config = dict(
    activation='tanh_gelu',
    schedule='wsd',
    z_loss=0.0001,
)
MLP neurons of a small language model. Each row is named by its layer, matrix (down: output weights) and neuron, and shows model dimensions 32-159. Each number is 50 + 15 x the weight over its row's rms, rounded and kept within 0 to 99.
A block is one neuron, or neurons of one layer that tend to fire together. Before each block is what it responds to, as a language model described it from the Wikipedia text at the highest values.

Description: Final word-piece closing a multi-token word that modifies the next noun, such as Communis|t Party, You|th career, tenn|is player.
L5.down15:34 47 69 59 33 53 57 83 32 53 49 61 47 22 66 75 38 25 56 42 64 55 64 68 27 51 36 42 51 61 68 46 62 37 56 23 46 30 33 44 51 47 41 47 53 29 34 56 48 43 55 39 64 51 46 54 47 10 60 48 56 64 53 38 74 50 57 45 45 52 57 57 73 26 68 57 33 47 72 45 63 43 34 39 47 36 44 65 28 85 00 53 63 19 59 42 70 69 38 25 53 56 64 51 60 59 30 46 59 51 19 58 57 56 70 41 69 73 47 79 30 31 65 46 47 48 37 41

Description: Final word-piece of a multi-token word, mostly past-participle -ed endings before a preposition, such as divid-ed into, shipp-ed to, damm-ed by.
L12.down73:29 53 25 42 52 46 61 36 31 33 31 41 60 40 49 56 45 51 79 36 48 57 34 79 51 67 52 54 47 45 30 47 39 56 54 47 67 42 55 49 59 61 59 38 38 53 60 62 19 53 52 27 71 36 57 33 67 35 74 28 47 31 56 42 46 51 58 58 62 31 39 45 74 46 63 51 48 80 58 57 64 56 75 46 28 36 57 62 57 62 20 57 60 52 37 37 36 72 48 18 49 24 36 36 62 59 43 84 18 29 23 56 47 52 61 56 71 66 53 42 44 80 11 53 50 34 62 42
L12.down83:29 52 49 35 69 48 40 51 64 43 60 63 37 61 51 75 47 42 46 55 66 52 74 81 45 46 67 20 23 66 29 76 56 64 70 65 62 27 40 27 43 51 31 44 57 41 42 85 65 66 37 48 64 43 67 45 39 54 31 63 57 86 43 32 55 63 71 40 32 22 53 69 41 77 52 49 65 26 28 73 65 39 90 46 68 48 48 30 25 31 34 64 41 48 43 46 82 62 70 46 72 53 32 58 59 62 44 47 31 59 47 34 51 45 30 48 49 40 21 66 54 53 64 38 36 32 48 54
L12.down191:47 56 56 74 51 27 40 73 22 59 61 67 71 75 67 50 68 49 38 67 41 41 41 71 59 41 27 50 41 41 85 52 59 68 74 38 65 29 34 31 59 54 31 55 52 54 76 41 55 53 45 47 71 56 79 57 60 37 60 48 55 46 49 44 50 57 64 40 51 67 41 58 33 57 30 35 73 38 37 66 29 38 47 65 77 41 45 31 57 42 60 42 84 65 65 38 79 53 31 51 18 69 45 54 49 15 40 68 71 50 41 59 65 82 40 36 50 73 55 20 53 67 37 52 61 63 41 41
L12.down433:32 49 62 55 40 58 45 34 73 41 44 51 71 45 68 58 24 53 20 38 50 53 72 64 34 53 35 91 74 73 48 47 30 52 15 70 58 70 38 30 34 59 32 64 31 46 58 43 67 66 45 03 72 39 45 48 36 58 28 52 42 49 47 41 44 46 46 40 54 64 58 39 40 31 56 61 31 77 33 46 49 58 32 27 68 72 40 65 43 34 48 54 49 70 56 74 62 30 61 72 43 34 42 46 55 46 75 48 45 52 53 53 66 40 25 66 51 54 79 33 65 42 52 60 45 41 42 40
L12.down506:49 67 56 40 54 35 60 28 63 34 50 62 19 66 63 49 52 52 69 27 43 39 30 62 51 23 73 76 64 63 36 31 37 52 43 39 49 60 58 49 47 35 73 37 29 35 54 57 34 46 61 67 77 49 41 41 59 40 70 76 32 54 72 54 45 36 46 56 59 31 74 44 52 23 69 57 35 51 28 52 26 59 49 20 68 64 37 88 63 87 38 80 53 56 34 69 66 43 70 41 55 16 37 31 55 44 52 31 45 28 62 69 59 70 58 53 49 54 50 55 16 46 43 20 48 33 40 50
L12.down507:20 59 31 41 56 65 56 39 40 39 65 46 30 47 55 61 53 60 58 43 32 57 37 54 48 46 27 63 59 52 14 72 48 40 28 42 32 59 63 66 60 68 57 58 34 28 49 62 58 52 61 56 74 55 40 37 41 65 51 27 87 46 43 07 39 74 46 52 59 59 65 44 49 68 67 63 44 44 64 20 32 54 47 54 62 65 72 53 53 67 74 57 48 56 56 20 47 61 45 40 21 68 42 30 66 31 74 60 43 44 26 52 64 76 44 33 48 56 66 30 40 54 42 39 26 43 53 59
L12.down657:32 52 55 30 28 57 66 65 50 90 43 46 45 49 42 55 47 56 43 55 45 64 41 65 68 37 34 25 38 26 40 55 26 24 67 50 56 44 23 47 56 60 65 40 31 31 84 42 57 99 33 37 62 52 78 50 81 46 47 53 56 65 49 65 29 72 49 47 52 60 47 60 46 48 12 72 49 56 52 23 79 48 64 47 60 39 47 58 32 76 43 45 58 80 40 19 47 42 75 60 66 38 63 53 52 60 52 62 55 52 48 25 58 47 50 76 63 33 30 53 57 49 38 35 65 56 54 59
L12.down736:49 33 70 35 47 65 44 40 51 16 59 64 52 52 45 25 58 58 43 24 47 27 54 73 53 47 55 51 64 61 47 56 52 49 54 49 57 53 48 46 22 32 31 25 37 62 66 56 92 18 40 26 56 66 47 55 54 76 61 48 83 52 62 50 23 34 75 47 49 45 50 85 50 42 66 48 80 28 45 53 24 56 39 60 77 49 44 53 59 13 52 53 51 75 76 78 57 56 53 41 52 62 52 46 53 30 43 48 47 64 59 49 37 71 22 10 66 37 53 54 58 35 56 56 45 67 83 45

Description: Final piece of past participles after "was/is/were", mostly -ed/-d endings, as in held, launched, listed, known, built, before by/in/to.
L5.down568:64 64 19 23 62 53 46 36 71 55 55 55 63 75 41 32 52 42 36 41 47 48 69 10 80 46 32 51 28 93 35 38 46 49 42 34 36 36 61 27 64 38 61 46 49 63 55 68 56 55 55 49 53 22 48 33 52 53 30 52 29 70 56 61 52 15 54 59 37 77 40 63 58 44 52 41 76 69 56 51 63 46 39 50 61 33 63 43 57 54 49 40 61 57 44 28 35 66 45 47 52 77 27 60 55 43 67 28 48 41 58 45 59 16 27 43 58 48 35 72 68 54 64 41 39 40 71 65

Description: Fires on the end of a given name or name particle just before a surname, e.g. the hyphen in al-Yawar, Celso Dayrit, Warren Brown, also table cells.
L10.down82:39 31 25 47 44 45 47 61 40 18 60 18 55 55 64 50 44 28 49 54 44 51 36 39 59 32 70 60 43 58 41 78 62 69 30 59 41 54 45 70 14 66 63 51 45 45 51 37 68 25 68 51 74 56 40 78 51 60 30 30 39 37 47 71 33 52 51 54 34 80 74 14 79 63 40 90 43 56 65 86 27 39 65 49 60 56 58 39 61 18 11 64 57 70 49 44 40 41 22 69 72 75 37 50 76 49 58 66 41 44 38 59 37 57 45 52 68 55 64 51 35 56 38 63 39 41 68 80
L10.down144:50 55 46 53 70 56 60 44 69 30 51 68 26 30 24 34 37 59 38 46 42 40 75 46 45 60 48 40 47 42 53 55 34 32 79 80 56 51 44 62 45 50 63 49 70 58 48 27 52 71 55 59 87 54 49 52 54 47 52 49 47 52 42 61 58 50 35 65 75 32 41 34 39 55 34 44 44 67 60 62 38 29 53 62 51 48 68 59 50 73 82 67 44 42 49 46 67 24 27 72 33 75 37 58 22 42 72 54 72 76 70 32 49 76 52 56 57 55 48 39 25 58 47 68 20 49 47 80
L10.down247:50 36 56 49 57 59 75 46 41 71 63 31 47 49 69 44 18 39 62 27 83 66 60 53 49 38 57 39 19 59 48 34 41 57 48 49 63 55 35 25 56 60 53 64 53 63 62 18 31 57 54 44 44 69 69 47 65 63 25 58 35 34 56 44 57 58 65 41 40 24 60 73 37 76 62 52 61 66 39 41 58 44 43 53 61 66 41 55 20 38 27 41 56 61 67 68 55 43 28 53 55 85 49 75 62 29 18 58 63 76 55 38 13 28 30 26 38 38 39 33 62 61 57 60 56 27 35 67
L10.down336:64 44 33 36 34 58 46 47 49 30 69 26 64 57 46 49 42 41 41 74 64 49 46 66 61 44 51 51 54 42 53 64 56 68 77 69 58 85 52 56 27 33 21 65 39 56 47 24 32 66 87 43 49 66 28 57 42 44 45 46 29 45 25 55 18 33 36 36 29 62 47 58 28 40 58 46 46 40 71 50 45 51 55 38 53 38 34 39 49 53 49 42 49 58 37 54 26 76 60 50 56 36 56 58 50 55 88 41 53 37 74 56 41 60 23 48 77 63 54 52 50 49 71 42 63 20 78 47
L10.down402:50 68 43 48 37 46 70 73 74 18 27 74 44 42 65 33 52 51 47 55 62 39 39 29 83 61 51 49 79 91 82 51 39 26 47 47 61 56 25 44 56 41 35 50 30 47 72 22 20 40 48 61 34 29 59 64 68 60 46 39 51 78 62 26 52 15 59 71 72 44 54 38 62 47 64 47 67 32 69 65 72 47 45 40 64 79 51 37 59 24 65 40 53 44 56 54 45 55 50 59 39 46 58 51 67 32 45 49 51 67 45 55 63 28 58 41 68 38 45 42 35 57 17 35 69 38 31 66
L10.down412:20 36 56 29 39 60 71 59 56 50 29 51 68 17 52 50 40 43 43 56 25 56 48 83 57 61 55 48 59 61 53 20 76 67 08 41 54 60 59 59 52 62 45 49 62 23 57 48 58 64 43 51 61 37 70 59 44 91 17 65 31 58 69 53 46 47 39 51 88 42 67 74 65 58 36 39 47 61 50 60 31 60 41 39 33 80 42 57 48 39 73 78 38 54 78 46 48 63 40 58 36 50 56 26 62 44 54 18 76 44 57 37 65 49 52 46 31 52 45 28 61 61 49 54 26 26 52 69
L10.down556:56 14 36 63 67 56 56 85 62 36 60 52 64 52 52 40 38 49 60 38 38 72 70 56 62 53 79 34 14 66 19 62 47 37 31 46 41 64 52 26 49 51 53 61 49 44 49 43 42 43 26 88 46 68 55 88 68 36 36 45 46 31 73 49 50 75 46 41 40 50 62 41 56 27 56 53 54 52 45 71 67 46 46 33 24 51 66 37 62 75 53 73 55 52 74 72 67 42 45 70 64 48 37 31 36 28 38 42 72 48 45 34 57 67 48 45 47 63 40 52 44 55 57 56 26 24 69 60
L10.down706:62 53 44 67 80 45 52 69 05 21 61 47 36 43 51 38 56 52 44 59 35 62 69 43 75 40 90 32 41 54 50 32 49 15 47 58 71 95 49 82 65 30 39 56 64 45 49 38 52 46 33 45 51 51 30 58 50 60 41 58 31 66 45 46 44 65 61 61 74 63 46 45 56 51 36 46 47 60 58 44 61 53 25 61 56 53 63 58 47 33 25 35 63 44 36 59 48 30 51 45 65 65 63 26 44 73 50 40 57 55 69 35 46 61 37 65 15 61 50 45 33 50 51 36 47 36 70 53

Description: Final piece of a clause's subject just before its main verb, e.g. he, who, it, Adams, divers, preceding was, has, would.
L10.down188:25 43 61 35 63 35 46 49 55 71 44 55 47 56 67 56 42 27 32 73 26 58 33 79 63 61 46 54 52 33 56 53 51 55 54 54 32 30 29 46 59 66 37 59 50 56 43 56 44 73 50 41 37 43 43 20 55 47 69 50 83 52 46 56 22 42 67 40 44 43 48 55 59 57 74 66 39 45 43 56 68 61 49 40 41 80 48 53 52 65 49 37 30 46 60 60 43 27 61 36 75 23 45 40 50 89 50 66 40 59 55 46 45 23 24 43 59 37 45 70 45 66 58 58 63 63 70 52
L10.down311:71 65 60 40 34 38 51 61 30 39 80 43 39 56 48 60 27 83 77 48 43 47 52 33 35 50 52 56 64 78 48 58 51 75 79 59 55 73 38 53 40 27 60 58 42 74 67 43 39 66 66 33 32 65 48 74 51 58 71 72 61 54 40 49 37 37 50 39 76 73 69 36 52 28 45 41 49 28 71 36 59 43 61 70 30 34 50 42 66 31 89 68 61 43 34 65 44 45 54 52 93 22 67 33 51 41 97 55 40 61 58 35 54 42 68 45 51 55 49 32 40 59 28 47 53 43 40 64
L10.down397:20 57 36 69 55 61 39 75 44 42 36 38 53 27 39 34 64 35 44 51 46 65 44 60 48 28 44 54 49 52 63 40 47 43 27 54 55 67 62 42 66 45 52 71 40 34 43 72 45 68 60 52 54 49 64 58 58 65 45 66 53 45 54 62 45 62 60 39 49 33 33 53 51 71 57 67 36 61 24 61 18 56 80 76 50 39 65 33 99 62 35 61 26 54 44 39 37 50 58 24 39 43 42 48 40 33 23 59 66 29 61 84 63 33 49 29 39 35 57 37 36 76 38 35 52 57 69 73
L10.down460:48 44 41 47 55 30 65 57 52 33 67 38 46 20 62 63 63 34 78 59 77 65 29 60 37 51 82 47 27 46 61 34 43 64 59 47 38 18 41 53 67 48 42 77 24 40 61 54 51 43 78 83 66 34 42 26 53 39 33 24 67 53 45 58 70 53 52 61 58 48 58 71 49 37 61 35 37 61 60 57 38 63 35 42 30 48 60 62 32 65 60 58 43 55 41 51 65 24 49 57 62 34 57 50 27 64 35 64 42 48 35 71 23 60 69 43 62 55 44 60 75 46 72 40 55 43 23 53
L10.down517:46 49 40 66 81 55 67 48 64 79 56 66 70 41 53 51 76 56 81 31 28 53 40 31 48 54 58 38 56 70 63 54 68 26 60 40 38 35 65 53 46 74 32 59 56 47 29 75 38 58 30 61 79 54 70 23 24 44 47 51 53 56 82 33 53 48 39 48 82 41 81 56 48 63 39 38 27 61 39 73 48 51 29 39 08 74 51 63 39 71 35 36 54 67 71 38 72 32 61 66 45 48 51 56 47 62 36 60 40 41 42 63 42 42 52 48 58 49 52 51 43 42 60 36 39 27 22 65
L10.down581:51 31 50 50 18 49 28 41 50 43 59 47 69 50 42 50 51 48 45 55 50 54 43 18 70 41 45 54 60 52 57 56 16 39 50 29 33 31 56 41 55 63 54 55 42 19 38 80 44 43 48 46 32 48 71 64 64 34 59 46 53 60 13 62 48 28 75 12 68 50 22 50 62 58 64 45 58 56 45 45 61 51 38 48 15 53 62 74 56 56 26 66 53 49 42 88 83 72 45 88 50 25 54 39 62 48 39 29 46 18 69 54 35 38 61 48 60 41 66 68 47 70 42 30 54 79 33 61
L10.down636:33 47 73 37 72 50 66 48 28 53 51 32 63 40 46 52 56 60 26 77 48 41 58 26 68 59 57 62 53 61 69 50 26 63 71 37 47 30 53 66 34 38 45 43 41 91 47 12 50 57 49 42 76 65 44 58 19 46 43 34 66 60 33 54 52 28 43 56 57 52 67 42 27 33 41 34 70 45 49 65 59 25 51 38 69 52 62 43 56 99 36 36 47 33 65 73 62 62 43 52 61 50 57 33 50 33 29 53 33 48 34 55 60 54 61 66 50 59 51 44 74 78 46 57 38 51 60 58
L10.down641:48 45 40 71 61 69 53 02 51 46 52 80 58 43 80 56 73 42 52 47 59 48 67 24 50 52 69 40 68 38 68 64 64 27 13 75 52 42 61 70 48 46 25 35 55 60 59 54 50 52 51 52 44 76 80 40 47 46 77 48 45 63 24 28 57 47 57 36 62 41 41 49 39 76 67 29 53 59 28 45 70 56 37 38 49 65 48 48 42 58 37 40 64 45 47 66 58 79 29 52 03 75 55 34 49 72 42 54 63 36 48 57 47 23 67 52 46 76 51 75 45 57 67 35 61 45 34 25

Description: Final word-piece completing a name or noun phrase, usually a sentence subject or title word, such as Ioan, Federal, Monastery, and verbs right after such subjects (was, is).
L12.down18:57 47 21 54 34 43 82 46 27 55 72 45 54 64 24 48 51 45 67 46 49 65 48 24 33 66 37 60 40 26 36 45 34 41 53 29 78 31 47 63 17 41 64 79 49 49 46 41 56 60 38 38 35 48 44 65 44 60 26 39 49 57 54 92 44 20 29 42 51 57 42 47 49 34 55 51 68 63 48 51 44 34 55 56 72 46 77 65 61 65 58 37 43 89 37 51 47 59 74 76 33 52 54 49 82 54 57 56 72 57 49 46 40 55 55 49 36 61 42 25 26 47 41 42 50 44 50 62
L12.down47:56 24 34 45 51 40 42 61 18 56 28 31 51 47 56 45 49 42 45 58 49 82 18 50 34 34 43 25 32 37 53 73 57 37 19 50 42 41 51 68 35 81 30 23 36 47 50 52 38 68 71 55 18 83 62 17 15 52 34 40 33 58 46 54 60 60 50 38 61 32 55 46 76 49 69 51 43 70 30 57 71 38 53 45 63 35 45 70 53 79 55 45 73 51 60 71 52 81 50 46 50 65 30 57 49 43 71 48 76 44 48 65 48 35 32 63 66 51 55 44 41 58 47 28 35 81 58 65
L12.down78:60 48 56 52 51 16 67 47 49 49 74 61 56 45 43 54 22 57 48 58 37 59 78 39 51 49 68 41 44 36 51 59 69 46 27 54 40 38 48 53 60 53 75 40 27 65 33 50 16 42 52 27 61 52 82 46 35 46 45 19 38 71 69 44 35 44 62 70 89 43 32 66 65 51 54 29 45 66 67 72 66 51 81 65 57 46 54 37 46 88 44 41 69 65 53 74 57 27 22 55 28 58 48 32 55 52 50 76 74 59 49 50 39 51 69 53 32 35 79 33 15 39 53 45 38 70 34 53
L12.down237:21 43 56 32 31 68 28 66 62 64 51 43 45 63 45 51 53 66 43 40 40 53 48 36 50 55 74 45 57 52 58 58 56 57 56 20 65 29 39 45 48 51 60 54 47 69 53 26 53 99 49 33 44 41 44 62 29 61 60 27 66 45 52 53 45 69 63 62 42 50 47 38 23 86 74 44 46 55 38 53 60 38 69 47 33 28 46 51 59 66 60 54 00 45 63 20 67 57 52 26 72 40 65 40 70 48 47 55 73 51 67 47 49 41 54 52 43 37 52 42 42 12 63 84 38 51 72 43
L12.down421:27 69 67 62 44 47 37 42 33 57 39 73 68 29 59 54 19 61 46 37 42 63 24 35 56 69 53 42 53 55 47 60 63 72 61 68 51 15 80 30 45 60 59 54 44 76 51 51 73 38 34 40 46 51 31 35 47 47 40 31 73 46 71 48 29 45 64 50 63 15 47 69 34 62 52 16 42 91 69 45 32 02 45 66 35 63 23 80 51 69 55 63 62 61 62 53 58 32 31 53 43 56 71 59 62 40 54 48 32 14 39 62 34 54 70 48 35 53 13 43 47 57 69 49 34 44 55 47
L12.down424:55 73 62 50 54 34 74 43 80 38 61 71 47 70 34 47 65 42 40 47 49 62 63 40 41 45 31 54 68 35 60 38 52 34 57 41 54 22 68 48 55 47 58 54 35 35 76 52 40 52 51 69 41 61 62 50 39 25 49 49 51 54 42 33 64 54 37 36 71 45 51 39 31 46 52 55 38 29 51 54 63 66 56 78 35 61 33 66 75 59 45 39 39 69 33 32 45 63 48 70 43 51 33 29 52 67 23 70 60 24 48 35 45 37 38 34 28 69 71 85 69 38 53 55 71 59 40 59
L12.down587:43 42 61 37 61 54 56 43 29 47 60 45 63 59 44 47 61 53 46 73 60 81 33 44 56 51 37 35 36 37 56 25 66 76 50 64 52 30 56 75 42 28 72 50 56 61 38 66 48 35 59 22 73 38 65 55 29 61 31 74 43 33 24 53 40 44 54 65 64 33 49 41 54 48 57 40 14 54 82 86 59 28 75 59 75 32 48 72 22 88 32 54 45 48 46 30 79 51 48 32 51 70 55 63 59 56 22 47 40 53 44 67 61 70 63 58 47 30 44 61 54 56 71 22 63 63 71 60
L12.down760:40 71 38 43 29 47 67 25 33 35 86 46 58 63 50 48 30 67 43 73 32 16 39 31 46 38 46 85 35 39 43 44 43 65 55 86 49 41 80 51 27 41 66 41 67 50 59 61 39 51 59 57 42 70 53 44 34 48 57 44 51 53 59 55 58 52 62 57 50 46 40 51 39 51 51 43 26 51 80 08 55 67 47 33 33 51 60 83 48 50 67 55 67 37 49 60 53 59 32 59 61 37 65 53 31 41 46 51 55 49 53 53 38 69 54 51 37 56 48 53 63 27 48 50 60 50 38 57

Description: Line breaks ending a markdown table row after a closing pipe, e.g. census, election or medal tables; also "the" after "in" (in the United States).
L5.down464:29 48 54 35 67 44 47 53 49 51 47 39 47 33 36 55 29 43 67 47 62 58 34 51 69 43 68 37 61 52 61 40 40 46 61 44 48 20 21 49 37 26 62 46 37 64 46 74 17 40 63 48 51 72 36 25 50 59 31 34 43 44 46 84 52 29 54 73 62 63 01 68 77 31 51 66 61 45 68 49 37 41 65 31 86 57 57 43 55 43 26 49 33 17 36 74 40 68 61 62 34 45 62 30 52 52 61 33 67 78 46 44 68 44 43 56 43 77 55 53 46 31 46 43 44 45 74 64

Description: Final piece of a word split into tokens, mostly past-participle endings before a preposition, as in impac-ted by, buil-t in, found-ed at.
L10.down105:47 51 64 54 40 59 53 47 45 64 54 84 55 65 37 59 39 35 40 37 63 61 59 36 42 40 46 44 32 50 31 73 44 61 58 63 64 44 39 48 58 47 61 64 43 65 29 63 73 39 50 33 72 50 41 35 51 55 41 35 26 50 57 21 90 31 42 44 71 32 89 47 19 67 53 38 50 48 72 75 70 65 24 57 69 47 60 55 64 45 59 64 46 32 32 31 54 44 54 27 34 56 38 41 41 61 61 51 29 84 35 39 53 14 77 47 73 47 60 56 76 43 47 46 27 48 50 45
L10.down115:31 56 65 45 44 72 75 44 57 25 46 65 53 72 50 42 59 76 60 49 37 62 51 42 32 38 43 51 56 27 50 36 24 53 37 64 61 25 52 41 60 38 75 51 54 53 75 35 39 47 67 42 34 39 52 60 38 59 39 49 53 37 36 21 44 46 70 41 17 67 48 44 58 37 16 66 62 63 69 48 53 45 46 44 36 50 40 17 32 56 63 56 37 67 47 31 51 28 80 64 22 31 87 63 62 38 51 60 43 31 32 82 56 45 51 52 43 73 11 49 58 90 46 49 55 50 66 52
L10.down444:58 62 56 47 47 49 51 23 42 41 57 48 55 29 80 60 64 68 68 27 61 46 41 57 22 39 48 56 54 45 62 33 31 59 38 46 20 55 60 43 47 60 53 30 80 59 29 27 66 50 40 48 62 43 60 44 61 29 42 40 27 37 72 44 49 20 42 50 41 61 71 68 52 52 44 41 75 32 48 68 58 47 34 41 48 45 54 45 68 99 36 68 53 62 44 68 59 45 84 29 49 39 68 53 71 67 68 58 75 44 63 38 41 24 44 47 44 60 46 17 46 59 60 48 71 55 42 37
L10.down454:51 41 45 80 62 44 66 45 76 76 67 35 34 58 67 29 53 49 71 46 65 66 79 29 59 47 55 32 67 41 44 40 42 62 61 54 38 72 62 59 18 60 48 63 45 48 46 46 65 44 55 12 47 53 56 61 64 36 47 72 31 39 36 23 20 16 27 46 82 43 55 50 56 47 74 43 55 52 44 64 59 83 59 30 31 57 37 62 42 61 62 40 68 44 52 52 59 63 73 25 62 57 43 62 30 60 27 18 14 67 52 48 34 78 41 16 68 58 59 51 44 76 43 47 74 44 76 38
L10.down470:22 46 52 40 51 64 63 56 47 66 46 65 49 52 55 63 60 64 60 33 74 34 76 36 34 64 60 45 40 39 64 25 25 67 44 71 35 79 25 54 45 41 56 57 39 64 47 56 49 48 68 65 39 28 52 55 44 41 39 69 32 52 67 60 35 39 41 63 61 59 97 38 50 45 66 66 57 51 48 28 74 40 42 51 37 36 66 51 01 68 54 03 29 52 37 46 92 23 39 32 46 54 31 23 35 21 52 40 44 33 60 35 54 51 52 27 53 35 53 43 55 56 40 67 52 48 55 43
L10.down494:46 65 51 43 36 38 48 52 28 39 28 49 46 24 35 52 45 37 58 35 58 55 50 35 61 48 57 50 73 35 73 54 52 32 42 59 44 55 49 28 52 47 42 75 47 57 57 79 42 45 53 33 71 40 35 65 35 67 29 51 64 71 56 62 44 49 48 50 61 46 40 54 61 42 84 65 60 57 36 41 46 71 53 42 21 56 55 59 62 90 71 29 70 65 24 48 57 31 53 72 65 60 50 41 49 62 52 14 51 50 35 53 19 42 57 25 79 24 00 61 64 59 42 55 38 48 55 57
L10.down518:54 69 86 60 28 42 65 64 62 58 54 56 56 60 44 64 48 63 37 35 43 55 43 00 22 41 46 57 44 64 73 79 32 66 39 69 33 53 22 47 50 43 60 52 55 28 68 57 57 53 39 76 48 47 53 67 51 89 32 63 50 52 66 64 52 55 51 56 85 26 52 63 42 57 41 58 66 50 69 46 63 24 60 27 60 47 58 36 39 71 33 25 38 40 56 54 61 45 56 51 56 33 46 64 76 37 70 53 23 34 61 46 19 34 55 54 53 50 40 60 72 70 31 59 59 49 64 23
L10.down579:64 73 55 62 32 63 76 55 55 72 71 27 35 39 59 69 44 66 70 39 38 40 69 68 43 40 51 56 91 52 41 58 74 51 74 10 23 66 34 63 38 37 72 66 80 46 28 50 34 38 71 56 60 50 46 39 29 48 35 41 51 40 30 35 44 40 49 59 58 33 43 41 53 59 53 52 88 58 46 56 29 77 52 30 47 56 47 79 48 56 34 50 23 66 37 63 36 46 63 52 60 38 60 24 48 65 33 11 62 48 48 55 37 44 46 23 36 08 54 80 52 44 71 55 87 68 48 66